config = dict(
    num_hidden_layers=10,
    hidden_size=576,
    num_attention_heads=6,
    num_key_value_heads=3,
    head_dim=96,
    intermediate_size=1536,
    vocab_size=11356,
    hidden_act='swiglu',
    norm='rmsnorm',
    norm_place='pre',
    norm_eps=1e-05,
    positions='learned+rope',
    rope_theta=10000.0,
    rope_fraction=1.0,
    qk_norm=False,
    attn_scale=0.102,
    bias='none',
    tie_word_embeddings=False,
    parallel_block=False,
    init='trunc',
    init_std_qkv=0.0158,
    init_std_o=0.0,
    init_std_up=0.0158,
    init_std_down=0.0,
    optimizer='muon_variant',
    learning_rate=0.006,
    lr_mult_o=2.0,
    beta1=0.9,
    lr_head=0.0045,
    max_grad_norm=1.0,
    warmup_steps=200,
    schedule='cos',
    final_lr_fraction=0.0,
    batch_tokens=131072,
    max_seq_len=1024,
    doc_mask=True,
    train_tokens=752100000,
    max_steps=5739,
    dataset='wikipedia_en',
)
MLP neurons of a small language model. Each row is named by its layer, matrix (gate and up: input weights; down: output weights) and neuron, and shows model dimensions 192-319. Each number is 500 + 25 x the weight over its row's rms, rounded and kept within 0 to 999. Numbers have three digits each. A neuron's up and down rows have the sign that makes its largest values positive.
After each neuron's rows, "fires before" lists the tokens most often just after its 100 highest values on Wikipedia text that the model never trained on.

L7.gate774:475502521512468544517465465517520483494534499470525512509516501453477503496486466505484524528468521501491514502462482512464521489511505518528517514540490564485545433465481462467538463513460471544483489523509475494513510512474473466509516508526479531449444497501487496475478515495492469509477518448475484492488528494487532491527515504499514492484536444526467535482517517485465546511510
L7.up774:481473540485504482513495533535511535490506529482497540519548477504492485502485544490520501496489495489507514463475459513543554512529490498515474505507527499518472495493524535544493477490500486490505508529489528502492539539497451477484520520475444476476482468506525503451529542480499493548477497524506490495512530534474521502528549470491490527494483500532555539499483490499478478492516
L7.down774:486513479485468491529499477479497520499517538525482538496491474495524472491517503488504504503548454508495495495464485534529531469522510486490487476485472491487502514478525528557486476510471500533455485500494512483520447503504474470491466492499503483532508492452491506443496509475501510473482494456489509476479560509502541514495484486464476523473580550493489501493489528500485472505538
fires before: "s "

L6.gate498:526546485526475517522528467452491466501507501515525516516500502484514466468488515524515493472496508510519484477534449490499487471510510553459459465522496508471506520456494487523486495427512519551524518463564478505528521539505466527474492564480469462549506499474481466500514451462523508473504505516517480469474535512495505472519496482496480475497464505491504487494514512508489503528490
L6.up498:517502509496509514493480498513497522461470484492487490491472468492502537465481498494546492517515492503470447481520496495532506506483469540448447507508509543487525515446458495490451474485484514509519492499499492488495528503456521481489534501478497483532523501555450497533476509498508524473482428455535508533507517467493503514529537511487530499496498482521498503467487503454457435457529
L6.down498:507461522512509523501535494516510467481525482492491448484444509456504476541554487490555520550477468524495480490496461482498540489494461488543493526512496523493486549463473478512474474523482526515550492465492460491502506519522533486507490485461532537441530502514466506516476521505487507503522493525474507503482518489513501500528496478497528494516514472560476456482534486512457479487495
fires before: "| ", "|"

L6.gate338:508512513530495516533457506494495555487478526525488445489458458498501502495517476530491486550511482489492460530471518533500527564557484525555515474531500498517519490478500529494471502498540535507487517488520497471453530478467490513496461479486515514522451482534520493531503532517460530493525491510500504441488485482504492479477501542500478500492524566521481512503544521464457490494522
L6.up338:521501531490459495514509490493515490499548521508459477515542507498494478530501547501524475537484520468493495507446538542504492505510509493542507499458479513552472490514472495516529503511496555532522479485527494488493493462497490465450509459527473499511534523533503511530544547499514492473526483548476518525512504484463457494470512478540531477527488542474527517545510503508483537458474
L6.down338:509467458486543443503503521521503506541499501488531521505525489513531493491542506550485468495495462458530524535536510495483529454511488509508546454468489493535499524462516490499506488480454493463509468504505499518500495496483507518494535509510549444508505488517519486482527441516554488492501478462480472504465506528499472499493530495473491514486503464503498494508435533539468509489508
fires before: "| ", "Succeeded ", "\n\n"

L5.gate1378:470508518484500510507556523519506550482510513506468515484527525505496532505505491506482536511481491530482535504483541521491494524507478546524482462537484496527507523496536501465516491468492503445500509483476537458511532481498477499492492528492495502496521509489479504524565506458491491467514534489517486523486527538504469468529513521513496464484489481500550509501519500519519470455545
L5.up1378:529512491520470480514506476514524476482506456512498492497542464534514443487480524506497512519463513530491545549473526498556447539539489488527476548489546491523490515482470556528480500471478504519527473488489481496497543487540458482508448464496508454490469518498543480497525521485475503497503503492495521501522487510466475534454513505470511480523481480500517493524529509494529504512525
L5.down1378:505511490497496504503521508493531536490454492491513516486497525476539502530462494497490516523505477512505515476468524505525511513469516541554476501504519480530505488512535532542551468513495504448506503465509491501503480501505469496497505505451533474468521481471519505528542501460479531479505497465538505513459516551475522462514463558539503512528492460506513477541481522539508481506522
fires before: ", ", ". ", ".", ": "

L5.gate948:473481435497483483517478519536513510506503499491456489563459517501520532500465502463489466520499500489489501525472493489503479497503489517479438524490505501535498550483499535531492505504527509516545448475493500485493468527465497441487484532518517461505500498515526471543523519494486507462489506498522521490489482507533472536454477486485526525509471516506496481483485534552497542512487
L5.up948:520476474481492493512497528534479486536486515529534512523503488561532479514473490501492507545528529508507520488485424493510506509526494516525500499508522510483486457505460526459494462445477526504489492493479504481492478441462511523542506495472486508457526489533504531472527515518503450528472490476541530488502511491525526494541530473554476500511494496522503515533510512468505463454528
L5.down948:496516517524552491505495488510509466483457470466452483492505502526508494493486490492467508502552494540478502467480521503490502502473488499473497523505495449563492499476476484504477468481498479510512476526491501428496524474507489512451492498519482521493501515505539473501477467534486484478511488522491503505522441521514503534461451509507492465526482536562500456521486490507522550487473
fires before: "s ", "as "

L7.gate698:506526536510521483478509483452461489538525480453530487510495494495519502532498533461536496484525531537478506520481470495493455493509464454502471497511484521486485554471474490500521435514500516500514504499519515524464548502530488514562540499501497480488476498518483508486531486493495481485505495488474504528468515544513440462518514499487506567488495502513480463501456440509551497470509
L7.up698:501477532522550522513522492477466459555481491477497521497492510444509461492525505464545472464523499525499521522504455507548475531501433513517517512479493539509483527481480505492477480494485537523463511509486514517532467551484486524499526508482505450499506498465501482481475455500484497524512459456455495566535513526501543476541497507507503567469507494478519430506502468548528513511487
L7.down698:482473537548481462481520508504492489507489506498489481483507517506524527441529540571504513557505489501479473518510513509488467511516495521554517539502490501518501531511516480514508485481479519540452545513509459506503479493494497540473502474487445483470468494502474498562474486486507509496482473498483468503518509511453492506486486468488501483545533520477493520473502500521519484532504
fires before: "| "

L7.gate251:480523479506464531499441485480509528529524521460514504521467483543487514499496527480502483478458521507527437457485497504500472481542493462488485474524480498530477487483498514524464487442486490467504478518510485496503465484470514506485482478537433522485499503509530466467523464483456482535482497514498494478505524502497468477503506482491511503475519495515514457516500470468487526492509
L7.up251:452468490529483487475549475439520472510475524553512524525483491492499483521509501537502497520528511522479516458494523492515592512540531459530529540513527510512471493508482531507508488504519515523501459487499472460479513496501484484471476511538483497492497502487532473516524495523489494483525494515484498494486513499496479508467527495532515497509467490512500491485487491525501501449500
L7.down251:505506498552512487504500468529475448528474556510541547521492536523532497498498555496464506504534485487496472465484495468527510486490534516500459451524498473530540494503483476527491513493506480486493528492507485482457517487474506504516505481456540516523441491490493458543525485468450500471475525465463492527497488459517475493530475518491500518503528546506508502475511529499487455493532
fires before: "| ", "202", "201", "of ", ",", "s "

L6.gate1106:453531512486462508497553501499494496516516526476535496491527515457470461456456523519512474540518555559519503548470471520478513518538481490500490457449509495534492466485508481510506464469458497482536500469494493503487469494484477501488532515465528441531522536485493481509509512451488512510520475448531512500480552496480515482493491479455499527497498537521488462459520505494489504465495
L6.up1106:490492504482501543523495525476506492494512493512503491504507507432498521521487508452534448521515483492491466514479456498521518498530473517528535523529524472498552521509499464513475470477498497495518491542499487502485509506493473452501481522518511436502500493484469501488474480481524491478496503477533540489557535485476508488549503477458515471515534509547497494467448469504515506544487
L6.down1106:521489534566479456495523523474462500478447493470478495452477487460491497525559547524542503478527509496467521509476505519509512475495511515524500483514478510531515514500452487480499505505495509509471491504489515527464523449500506499526520521459477472481430516519438473492518510501477503513494499497516504458474531537495516506518499505491535512546477493518473523482517437488490547485512
fires before: "| ", "|"

L6.gate588:465490503462484537505514471494465486505498514527489495524501448508509473477487514508541509484475515417514512475447458473489459504468506458498495505471545507501479477509495484476460484511469518529502485499513473505538538542480488532457511521499524506536500537475506475522450474460482498506547518519474498481518481514489538489518451503469474487511497464520522476515512507498514463550460
L6.up588:504545550485507479504484494498503469457466494518482525459515516493542529511525481479502492523504503492464483502493478498523512497492500494486515536463498452473493494505447491518514469513466511462535515492496520504467515483503476531489500469505480493503504492516495469442538510508497493542456508480517482500546509507494486516529529475488524531544529501476489464419504486520505532461525
L6.down588:475484518457496503535481499490506471491526511528536481502481486485503521498456528487492456520482504490519533498463498490492497489536493491496469554499504496538504520508537490535506481433501507474508505518497551523457526518494605478485511523483486452493486540511496487461501471475506531491507502506505490505509478536494496498492510489508481525469544484498574464475478514541480465488508
fires before: "| ", "\""

L7.gate128:513470519493501500526494456453478515494523501432502525493547502511512491557517509535480458510512530560481520512508486523545450501533534510496505488506536479494517479476495488542541492522485531532492518453491502516419453504517496494477499507499526525477514476505489476514516441480451489502485489482528498530567526494536528500519505520536524526477508508472491506539490518478527560509498
L7.up128:469459523478445516469463519473456454472504490509528481476485490467516502472480448511504520497461489450501466527499523505476466560503506497514515469469510508481497498490495497532508512514504553499509511464482515443503502478462470431536466497493474481514483523483492486496503492491543483475478468503494454471511452519468549502483523523535538522490466530460515480497540497484553518492494
L7.down128:546503489481480565493488520556491524474468485513492476525494506524481459514490522519545511428481519488495494503486495494518512471530468471482547535569506486490502515490465483509473512506487501478473498470468505480483512476498522505483491505509458535493492547501505460572446503513460468505491515456475533510502460494469507482491519505474482477523544481461520503525497476502495472442507
fires before: ". ", ", ", ") ", ")", ".", "\n"

L6.gate343:497504462480503491471517519557522523474489515447479500477487493509520545495519528494471486512490474502511508500506484543515469533533486502524526494515504496496510538522520525520498505470458498456464565529498491484485529497509506514507523502519506452506464467492511498454505469503526551537507477485499497498491485523501491548541508517503512485473507524463528479515484449485513485483490
L6.up343:518531501515494518529511472511503497520499543505520479535515484538508501461458507506513505508528507526528496523478481470490538468537516502510509451523505479519515481495510500454444490491512509499516491495516480494519539530483534501485512510502527451512519514522506495499524502494481490466511493491495478492518498479532451514529534487496511517471491484502524465490476484510493501525489
L6.down343:493496549477528527510496485510529488517471495479509498500517479501507489536455487523462479503542484527503508492504487488504499508504501508481520539499487510533512480512496460491530498505493487498509510511540511481528462508527451521508509541466495463521495489520472530492524490454496542506482493496519506491493560503472497475501515498456514521467479452518524500510530494503502493470569
fires before: "| ", "- ", "Title ", "Year "

L5.gate606:517505527520502503444518525546467510488503504507478528488492489460520534508499495529554496495504497541489558501500494516470452486461541482512494496503489449483529540508520509521507509480491486489477508522500521488484491516495501473476553481506529516451532500454461472490529503426516502433510501483523499515479526511513553489497510515507457519459517480505506485486471481463478506481504
L5.up606:522505548517502455449483510482467535479500501533512494515510490510498515521472512494501496477520499448505508553527515500496503470503524520505528513522484512496521543454484522489505435503489504471519513559483501486515516558491468473546529513523460479521526568487486522469519487499495517494552496535518504465524506475487508513557483508484448502492553509546466467522488508484510488494498
L5.down606:496504538540537496516519482506530494461504527521482514472507468436476480512516514561521498478483519467491494497503518511475486534479492523484485484522539489496521536503474517489481481493510486513517499554504491521554506492504485486454499527491489539491516513557502531549500526490482512528532521498505469448484519490561533484509547475515489491468519510469533503505475487468483511493503
fires before: "s", "0", "s ", "th ", "198", "199"

L5.gate101:491517495519484472555485459512486545507473510531495477501536463520504528509488502510479467530493505521504514474489501506457512517489492469511487515515517495480533491519527500465489495498553484476508491529495508488420539535513540520490522531491491484455480516533478534502475536475532505468494535519499500510485503496527494505481488490482516482544458457485486512506454518479474461477502
L5.up101:493515523519502503554500451527528511529475487467485533537506515526513469482509532528511554524522492491492532531477493464425522497447491518493501469501498455462454520484501517517528491473493502445490509555504473492479454500483492475514468525454538492496504497494508524476520540495502529528504507538492491490490491544513480504482516502539469447508515503514519527494493516524482477524517
L5.down101:483469532510470535454521525534503533509511512534470466500473473525516504483544456491482493520519521513497510495472493502488493489494466461511535505472481488477534492405509520519503484501558545500444495493493470501537531487517499512530503522467497532539515484489466494495509489487513517498479500535518549483491537457501538490465492483537469528449472475495501494453473442492511514500526
fires before: "s "

L5.gate498:478484480517528485545519486500487486486499505491519517478513550497559527537531547479507532495503537478455472502501523534512505511510529509492505511483511483471488452464501501467489503513517481545515475495517499476569520481500511532535524517510474467533513492488509504456500496484465518498479518485514504475502508508457497448546493510498497499490493479539544533497518527508520522542528
L5.up498:496483484447474434474474478508456490484531483500491479489469496497492472531517508520513510514517488502532488507481567505551494473500479488516489477510505479479490500495495538492440473502506525498497508498530523434485484433487477488496536504499474509554509508493542477501494530510536502496477509509485492496505488547497477476496479479438522511478497503536521485489545476524509437478489
L5.down498:507488491536503512532523471518471469492512476516517471475508531510501516539491499560482522492474521516496470515480533473541564523506501531482482484470544473485474486491530510469499463536541527456469552457533492518461503446492472459437508477458541506535486512508462523544488449480533472513541465467507500510474508526475516515551498486534460473461500520497474509486491472538535489488499
fires before: ". ", ", ", ".", "of ", "\" "

L7.gate355:492475546482521504505508521500515498484471468528530489478496502504495492518524517492473460438470502489495503472488502478463513534554514499491486447524504511483520482474488511449510523503504491504483451525545523492524538530541521503485548515520525522474507504483530506461469501481481526491501502483503528475463480454492505505493506522514540461473487490502479479504525526542490484518507
L7.up355:503476526513471492540478503538535492476544493524481525515538479489534466508530489501481500521508495516504523493503499489485496479538507495424487503512497473497501524464472477533490487588495415529525512439468497512516485532478457496501520530465486515474479490493544484507512502488510471482455485511544517503520528529549475493562520468520497496526468509507458445565518507514494481521487
L7.down355:461505502485526500490474516484484535526498526487508487539502513464487513499495478510480466525496489440483471461491491487521529514521522523472544489475527502522483506509524483491489517503482502491508501518524505463525539511512498511502487482517468525481554515491453506602490479516529508489479504481520507467493484524508460527550519522490567453480542513475513497501518502508479506492502
fires before: "| ", "|", "ava ", "in "

L6.gate292:505526449530493528479454466512499492485501526515463502457527508465534519503470492481511472469498550487531507488510542521498482517483483545491518511533496519483504505513500512511482506461527478492497511536481538489476491540505483499470478500511549536536510501460522490473520511464531495504460479459462508515482523501515503528448484502487543491493447506518501496485458481493510498496518
L6.up292:486481508464471463507539539544495533522494502551560471503458481540535554506515497500513434457481500474502494520469468499471488491483480511515463493489547492467464497483510512488507524469507470459469533494428496507513460536487462505508502537462516476483504496518497485532505498496459462518500504527501487487479536509544523527527537462473522498527448513526529480450432499496480503499500
L6.down292:513489502464567475524524535512490430532499511533459577500515471470454485517505501501505506530453504483494488513510485498465524497499516520500502489476548496498469459496478497501490491539505517505457455503505511539490480482536526424459491472517478495488507508559534541493519513493538488508517490475499533483506503431470449506524467537515491497543501479528522500504508499505489528489505
fires before: "s "

L6.gate65:494487531540537486463525527496459508477529490524493482513488461542511507572522502522506510479535532529461471517502526548500511507485504518509465460508486514494521480491504524546501510468511427521490457484549504507494468514488569505470522522495526564551514460498527513504521517477481534505490475489519502499539462455532468508520504541507456526485466448523532486517507504499511459491502
L6.up65:513507473491487477498456538508523517499472506553477523550517514568501500483485449490514530515507516504539510490493522536503488537492537522486535513536478472465532509513478478493540507496518468453495490492463479479489491510489498445511503483499523484534497454488489498540492512537474531495457504483538527480503476521486514487509487489519502518490489524503491534517466516515514515452552
L6.down65:486510546496480498472507539486483481515473524523490482492578518530492515502531481498483513490496493476535537516512458553492528504471556552532533542499497540491481513508473527487496496508502511472505531473482494470496492519511499484509482502474509477512549462481423479509455498537461485504511511475462499537507485502457510536536531562530500504482481480486466540511480511514498491502506
fires before: ", ", ". ", ".", "and ", "in "

L6.gate755:491494520518536500517536544468557501507490477453476498506456516497501506492517479484460492498497536529511538518473519515492501501500493493522519498467495519499501518496518504540474500467499493471505531483491487509502441507484483499511459493496508508479460477480539533456529474502494525526480492506459512503535492540496485519502497488474518541525552511500467474538477550508509499488483
L6.up755:501491450500520509540498535487480481509515492492483486501461494522484523488477503536512501473486449531493470474539509481497513502508523506479519496545483485450480534487481502465508528499494512528486484518477600497493467485487478500518480506491561442496488445529526509491520525496508504485525495457462546490483481485526477480480487505523522492495540485521461511506489530493541532496530
L6.down755:497501489505466530495516486526508533522496525498465500449524482502530515486485518534504555433484465527482516528479467494504461561516478499453482492516452467504532475520439488510489456482522520462492489494428511497518459476517485513513519468519503541508538494535555474565483535514511512541508503510511481449518498485504525475478477501509517505537437434480514500492506492486532534550512
fires before: "| ", "(", "by ", "Dec"

L6.gate415:505545489479476480533532512497506530486464520499523506500495477512497525497485500497486545457481510485488509492496470522479516512447509503507470526481501525509492493492513484517491510514511482522556507542458485508439472524505503511474525503465471545465449512520466535514532518496483463482494487503513487503523472527477540522483500519512509497464483442500517484492467505544552478457494
L6.up415:489524549479454492461485506498504493531525559476499481460499508492451512514524474529469547504530512454475519469493483458462484501449447497478497536447515479506500517513472522522514512497504498558479478469482445528496478523508465528495495498528519528474520513482508556482490499517480509510510498531509460507479516447527481469524487486538510512502467514537536541491480532523533517476468
L6.down415:502507472487535508489510538438486487462503504429526507489485502479477523512496510521503526533518462522506511534515476511506443523462476498445469453513507484436523547479486505474486559501502511499456507484453490506521502519508513487532499510490500509517467521463501487492498520496506491488508496500473533483441451536468519529515503508536466471542476506516519493495498504496522544490479
fires before: "s ", ", "

L6.gate1446:490505520542491520486516483453503521479485452544478510508528514528535510509510517482537495473526523550479501506479535507485511496522482499461514511491486467502517491478473502523522506505465464483528508499501512487498501528495529493510494500505459504482458478528505503510563481494486473472525532468544504445476520530558478512492514469511482469490479490514529512514497513470541472507553
L6.up1446:500462479558492503540443457471449485511516469522463509499510451502510506467485514490510469475500488480494560492509477508509531467497523523469516474487501478558482467493532445561526464488526501497509499499481499460526552505468510471506532501540491500466468501491515537501516467499512487508505520452509480484509522539521476540472542509508510508492495515497516508453537506471509474492518
L6.down1446:495508490519502458510493464491463484483473476532449479470505496479508499472499523545517485524516516516508493525428518511493490498489547482466486508525511454527504439465499485548464499510487507507470458493500478495505551465515495544516489486532500509515492446484501516528498494488466491514524485467513493536465517481490500506460521514489510484466519464493505483490513518512469479495464
fires before: ", ", ". ", ".", "–", "of "

L6.gate1470:500524526503533518528493484474460519466509498469488545501473474497468514487524526520521490535509506491479533499472506466535527482497516487488509479556502518502524496525478478475501475509471500496486464542535556515505490477503493521527476522511453500490496526527474513509508547493508517445483526490506490479490520478509491500465490499508510480478458528519556502486471535461467490569512
L6.up1470:473526511454533519476517544508456521524527522477464461498529500449496550503519475521493464516470509518468549536477492481513472531523488476439481505529505524514515517533515478504518494524449527504488544534489506514483481512501518454545497519519449478514539564498487499514515473546462482433479494501488530530446538530517504562470529489496445517467519563517504476482487524488490471515491
L6.down1470:486481531492512485513492468470491476483482486504520510497488496467512484498544529523523482497492462480491472486448539483498469525482556524475474507550477521489513471482474530496545491507530464494522500535557486534505487478492465513467543583489485516488459534508472533560498524536477530483472491489535495479552496501504514474474523464467478489521484513500496508503493499478492531480489
fires before: "s ", "ic ", "y ", "ist", "y"

L5.gate828:532497499504493532515472469487516475467546480494461482529481542551517456466467482573506507461533472535495518522516455497495508485512495505559501504506512442526493500542496548524524520506495482558489505496506480519533502506477497481537501529476571520463478459498508481505509507499480482512500469510508464566519453479501521553512503478534472468500568472501539523529474481507521542490519
L5.up828:490528519539508511493488470528495482462506483491497503512524525515508494462496509547482516504557516547547540500493516531451534532476491498513458524537510520493517480490511523504543496522569538504497571497435493479494473540511443503506497491547499466483512499431503466488524526490537496458502513549545491475474500552467535504508450485490452515472532500502470526490499486489527475490510
L5.down828:491476528515485486525496480499471475477515454515449503497542498499442499511486539517498529504489547525464526471476522481561529541536502524494526500524519505514502484527515484485508523463492450516470456493478541502487474484526469542469497504504491500503511499505506514493498504514506443502523463508500467502488483534513478488510530485510484433469545479534486489460479525479526504515477
fires before: ", ", ". ", "of ", "."

L5.gate293:506495528502490495464536454479525470537481504522486532543485521511492515479418516563477518492487473451498498510504479473532537490479484525490519505498484539529466553499480501495507484543499510491529514479501491523501539510546474491502498535463529494515481506496501495539507470493473476420484532468472522491543485542495474491523456551547477501466515546491536489449503489514508506471510
L5.up293:506473476506530518525474489461530464552551497507482573482486505502493491484489523486457540511516459539531520450529500506523512530494529544527511514522505476530488512445463496510519483522458503534519535475495512532529527531487529523483507521497479479464486502533473482541545510506526541497521465451422501509488539449495530489526462520508463511499529532523486520458502499487503494501490
L5.down293:467463457506473495556498523521480496462513497492536512482500533472450566469539514508543497511484519493440501502488482508487506497511498509523452469493470502524544534519545537488467534509472531474486505523492465483529487520518431502491479516523538536507495473496495490432531475506467525478530506502512503469561520461515547498529469519517494487470522521505543527491503525524514471485501
fires before: "| ", " ", ". ", "1 "

L7.gate863:480487492507550523467539481521474522496488520475509494534545513483474537511530527471509518488478502478500518530525510491480512516495502509499488504530517465466496505508551510513504474527511506485529526498501524476516484485529526479540507540471500549523497475501499519526550536536526498501524427508547515523560537514449491459504492450470482445507495476523506518486528512524519488503515
L7.up863:505491513497479471503489515533479494470491468491523484509512473461497496516545514488524477495443511450505516520515483509488538511485505520488520502464521466465490499506538504455479448478463524507531472488514489525487476506489494463502514517496466492498516505491463464475460488498484496466517501531526499534529514470504503484500517510466469463484513491520477502509510471479485499509476
L7.down863:509543506559489483473526523508489498509523467456456528479511534499471465474532488580469480497498489494511495544481558529516490527481492544481469528524479483510467486542492485519445509549489509491506522484511501484498527452502512468488472530502464484468502493514458530540474503522537526523478491572492580493479514469477508478470496470498505513493482526528500499533488510495487480469514
fires before: ", ", ". ", "s ", "s", "ly "

L5.gate1470:470480497543491511491518512487508518504494503516478446495486536533537495482455535498499536524545515524458515506471471482492459493520479539520521504496505495496518533471491492461472535501472444484535533505507521510494482505509530472519482473528483496451471509512487519458489493479509502506522492523526460474517501514473501464533509468450518513534524507515484530495489498508533525534534
L5.up1470:506496542522484524487475456562538565511496502503479506506516538527458538495483491504431510535521489552516499505537526479495471543451472533512469541499473465481535517479501503490485536530555527488493495538535541498536466512501479502483505529521486508516476549540478528490482489484479529461500515525520500528485493553500463502497529528503533452532482488477528512531489475499509465459492
L5.down1470:505522487507474550467517535498554519473474501505527464502513512504502481488458492493492530576454499497485481490474502510512471486448494479539567487464508476534500498475485475460511535486526514528479524493505536460490500541538502503486517510529530491444523443497493522433476493471501492482514480511473490501498471514510476481502478521507511518535484559516488522498463522472504473492497
fires before: "s ", "t "

L7.gate489:510451500533489480456508527478496477471498504542539496468501500524500508474488536468495493477510504499511508480511502499524446494508488471562501477474501512504561496467514496536500476496530483490486475513495523488549524526522507484495486499522472527495488464515483487486557497545511475536473484484478483490463562517490512453554565461497519515502523540481513463459502474504511511473493
L7.up489:467500489485466495504522475488466531500505543533514525466530533511537519540492480490457490493502473488503527479486515476492531520491462511500495484516502462520514505451482478522500532516519503518526573510482531509515479471507495482486522505483545522492495496494526514551465481519489493464525477452489526512501463450525474457532506440513529513490513477490489491483523520509514532488525
L7.down489:502499449490497503522511529461496488502544497467521561498473501513487538513503492479513544500498505488491504485550500486515500476480461493497506487487428519527502524492516474528518531451455535504500488448526517506477521462520489510537504531496511470493507508507537510543512490496491472457537479485538494528508454526472500462523462497531480494509478510479513554484508500526546474494513
fires before: "| ", "|"

L7.gate1226:467548491503486503514542557507470525550500506464513493506563500501509504482492526499510480524501533501473440497491470475519537499502499440532482503504482503476477510495499493497499443492477519540522493503502518490475522471538483512511532469502494507497439477518554506422519468508519553481510479508481497460491496521466462510487488484511532472506481507503477457453520484499507501530494
L7.up1226:489523521480491546470488532524515502547476496473513501512487441529505489495477473519482468494514493469498493466503477494470491557481453502525496516501527515490489509476479509587496504505468506477506479512520483525472469468493457508501526506486529513475492482476542491508514496511480503494540491501494499484484528486498485552472488486456542507506444486500486484484484496494470495487519
L7.down1226:495488519485544506496521518486485533488495524522519520472495468520524563472455502539508462502501482534510558539513479543521513493503504526497466481517515513503516511470487490503501526488476526528514453493495474455505505555503511550488518465505473535468496460467522514472520469455475529538506521513528518467553498453476466494559510505515513519487503494534499516482470481541467520477501
fires before: "| "

L7.gate193:536496521531478504504505490483493545490506596528476505442435497504500515508512458493502541507528524524515549490560511549491493474521504527478481499525484462546520450527462475501502512474521443516501481490492510479493514502480516536525500523495470515512479535484520476498517541517484520495464521507493518479495483479491497451480511495493524458497508489478491502493458499500522474507509
L7.up193:462474490470486470519493473493452547539511453523493522524487469441501477477493516493457491489482488534501473464485487502528479506519459494492456495478511498507494488499492496483472487494458507513491520520518490494520505513506475491540511464503460495481511503457459517481486510484539522522480493502482483475537494475481535520487498505490508477493527481512508497440522496504498508531498
L7.down193:529514481468517517485496487499505527487469561486470532452518519506492489526475462507494521450524473471519517514493512491518507523533485506521517501504499479519452500524457522486455469480457484538523510511519541469515481482515527508491481550519509438515519497474499514463496497541519522494468512497469524503502505536518478532506486478476483492467488508485451492484515512520537518487573
fires before: "| ", "- ", "5 ", "7 ", "Bronze "

L6.gate1107:493495512504488504522529519489478475533459479478514497490515478504528506447492502534500549531540523520506520472480505510517531480524508427542494511512513482508546477573514493482432500513519473542504499496512498475508502522510471532499486494547518501482489479515466501483516461510506511508521491487478480445538498501494522525505489502518535489460539501459491478484460491465473476531524
L6.up1107:470467535472472494516473451523513488483512495527513468484502487497512491464528517550509499500527465514497483493498503499546521491495569491558480501486506514444478502581510514490478514495539514530511527528562477519532507477499512501523494444508461520517519512462513507501511550492498481530508530478486513531488526481463496518527514508487471507486503531538501522522514495482521494503479
L6.down1107:488511472465514508517515461522490456471544504489516510476478547521482509497494461524506504464516492507528472512506488477498503475531516504509566479482486482507501463452474472499479558507534534513482481524444526539515483505491470490471495497533504483544478473495497455455481492512499591534497511546477470518519514505493504502580512487438546546470512503444460493496482525563475471505478
fires before: "| ", "(", "==", "\n", "and ", "202"

L5.gate1217:474491522515499530506485530506503551488521524524483508518477492506465482510494503501557464493471508489521514507506520480500523491504489523525502546490489459523518512500488523537485476504525472509490511520483506552497488467503506482523521510494529481487466508494525519470511486503493505464482495462553530508531513551509520470464485459522497527456477479489490479468559480515535474490479
L5.up1217:504531530494478506512481496499510519501500500471530542503519497515530457535482527455484510484501496480517491495484469470516449508462467489490492506510494483512482517467514472520468467544503498495460476463487483554498448491481465478521467471533513524471508460482517499448466521457479481495516512483529481513498498516483530503474432463529523506461496521501464504493509492462522544486494
L5.down1217:496501548441467556506484515459506488466511475482508517503463543501531456520546508514482515505501500509501543446492537504478512536540525553504515491511463510504454516524520513533550527505487500504480508499482512498475476493480566503545519463485512483477514537501519521459475514508484491500518480434520524450538489500498508519490475539523519466473469520514512510486522485533492524533516
fires before: "\n", "| ", "\n\n"

L7.gate255:511469498468465520508509501520457511465453503474522498461497530490517469507534523513521512480510513506493480497500501504442525500493489547471491496519485489502506475488531524538492516528458530477452435465512535512558522506533528481517505539508506508533478492503464504480498474492477519467451521530522523500534535460472512492539501507480482450471531504514496532516496529535534475491528
L7.up255:505531509457491530560479534482496503490469526480483518520477509490471476496504476476511516502491498480465533545475517493474505489492526508460497493495519449526514500465528506466513460481475466495472470475474508519489460509491493541490595467498506513504480501522543502547488468468516483495537488488495544455471468501529448477478496473495514481515444531504521483502508493531524490499505
L7.down255:446500503529485502517467523466478542512511481503500476473478504487494508480490486474469479548507508459470510491489500484477497511466541511487497502524509485507453512504502481492488544495452538498503483536490529505523486504504551509531482501523510476520465527499486520602483536526466524454500473513505509504503492524515480447495485479501543496499553493466542503476509506496500524494537
fires before: ", ", ". ", "\" ", ".", "es ", "ing "

L7.gate518:530481493479461504536477497512509500520502519528464514516524491543515534506545503498444500509531512487519481505511513522498524521525490493540459498496500522481462469484524469487501476493494502507494498531478495505497493529532487520510524509521519490486500514546474465470554521524496515571516489521490522487533497480487526504506501506516483472487482472507506491502494498477469458453526
L7.up518:511473492460495478469511511484530495524487518523524472489506508474563466520484523507466466532531484521543490497483515505501500482557505484485516483485483474487513511516495521503474497496499561468479493524508485513474476456451494493489518484517510507496518466489461460488501502475529486495463489500504531493541541487476495487487492501480495532502503500459515508506538484517482501513485
L7.down518:494531452467498551519479503480463505524477473503513526483514491526477482505512451496482474497480470470503493552492489474490458508502477526526516512488493533481487489511473464495488531528519530524554496478513523514519503521470541426512472537454522463469498533529536505495504555561485482481522467533471478479513506465540476484512506513489482479486470488485512471516530477488515508518498
fires before: "| ", "Succeeded ", "Title "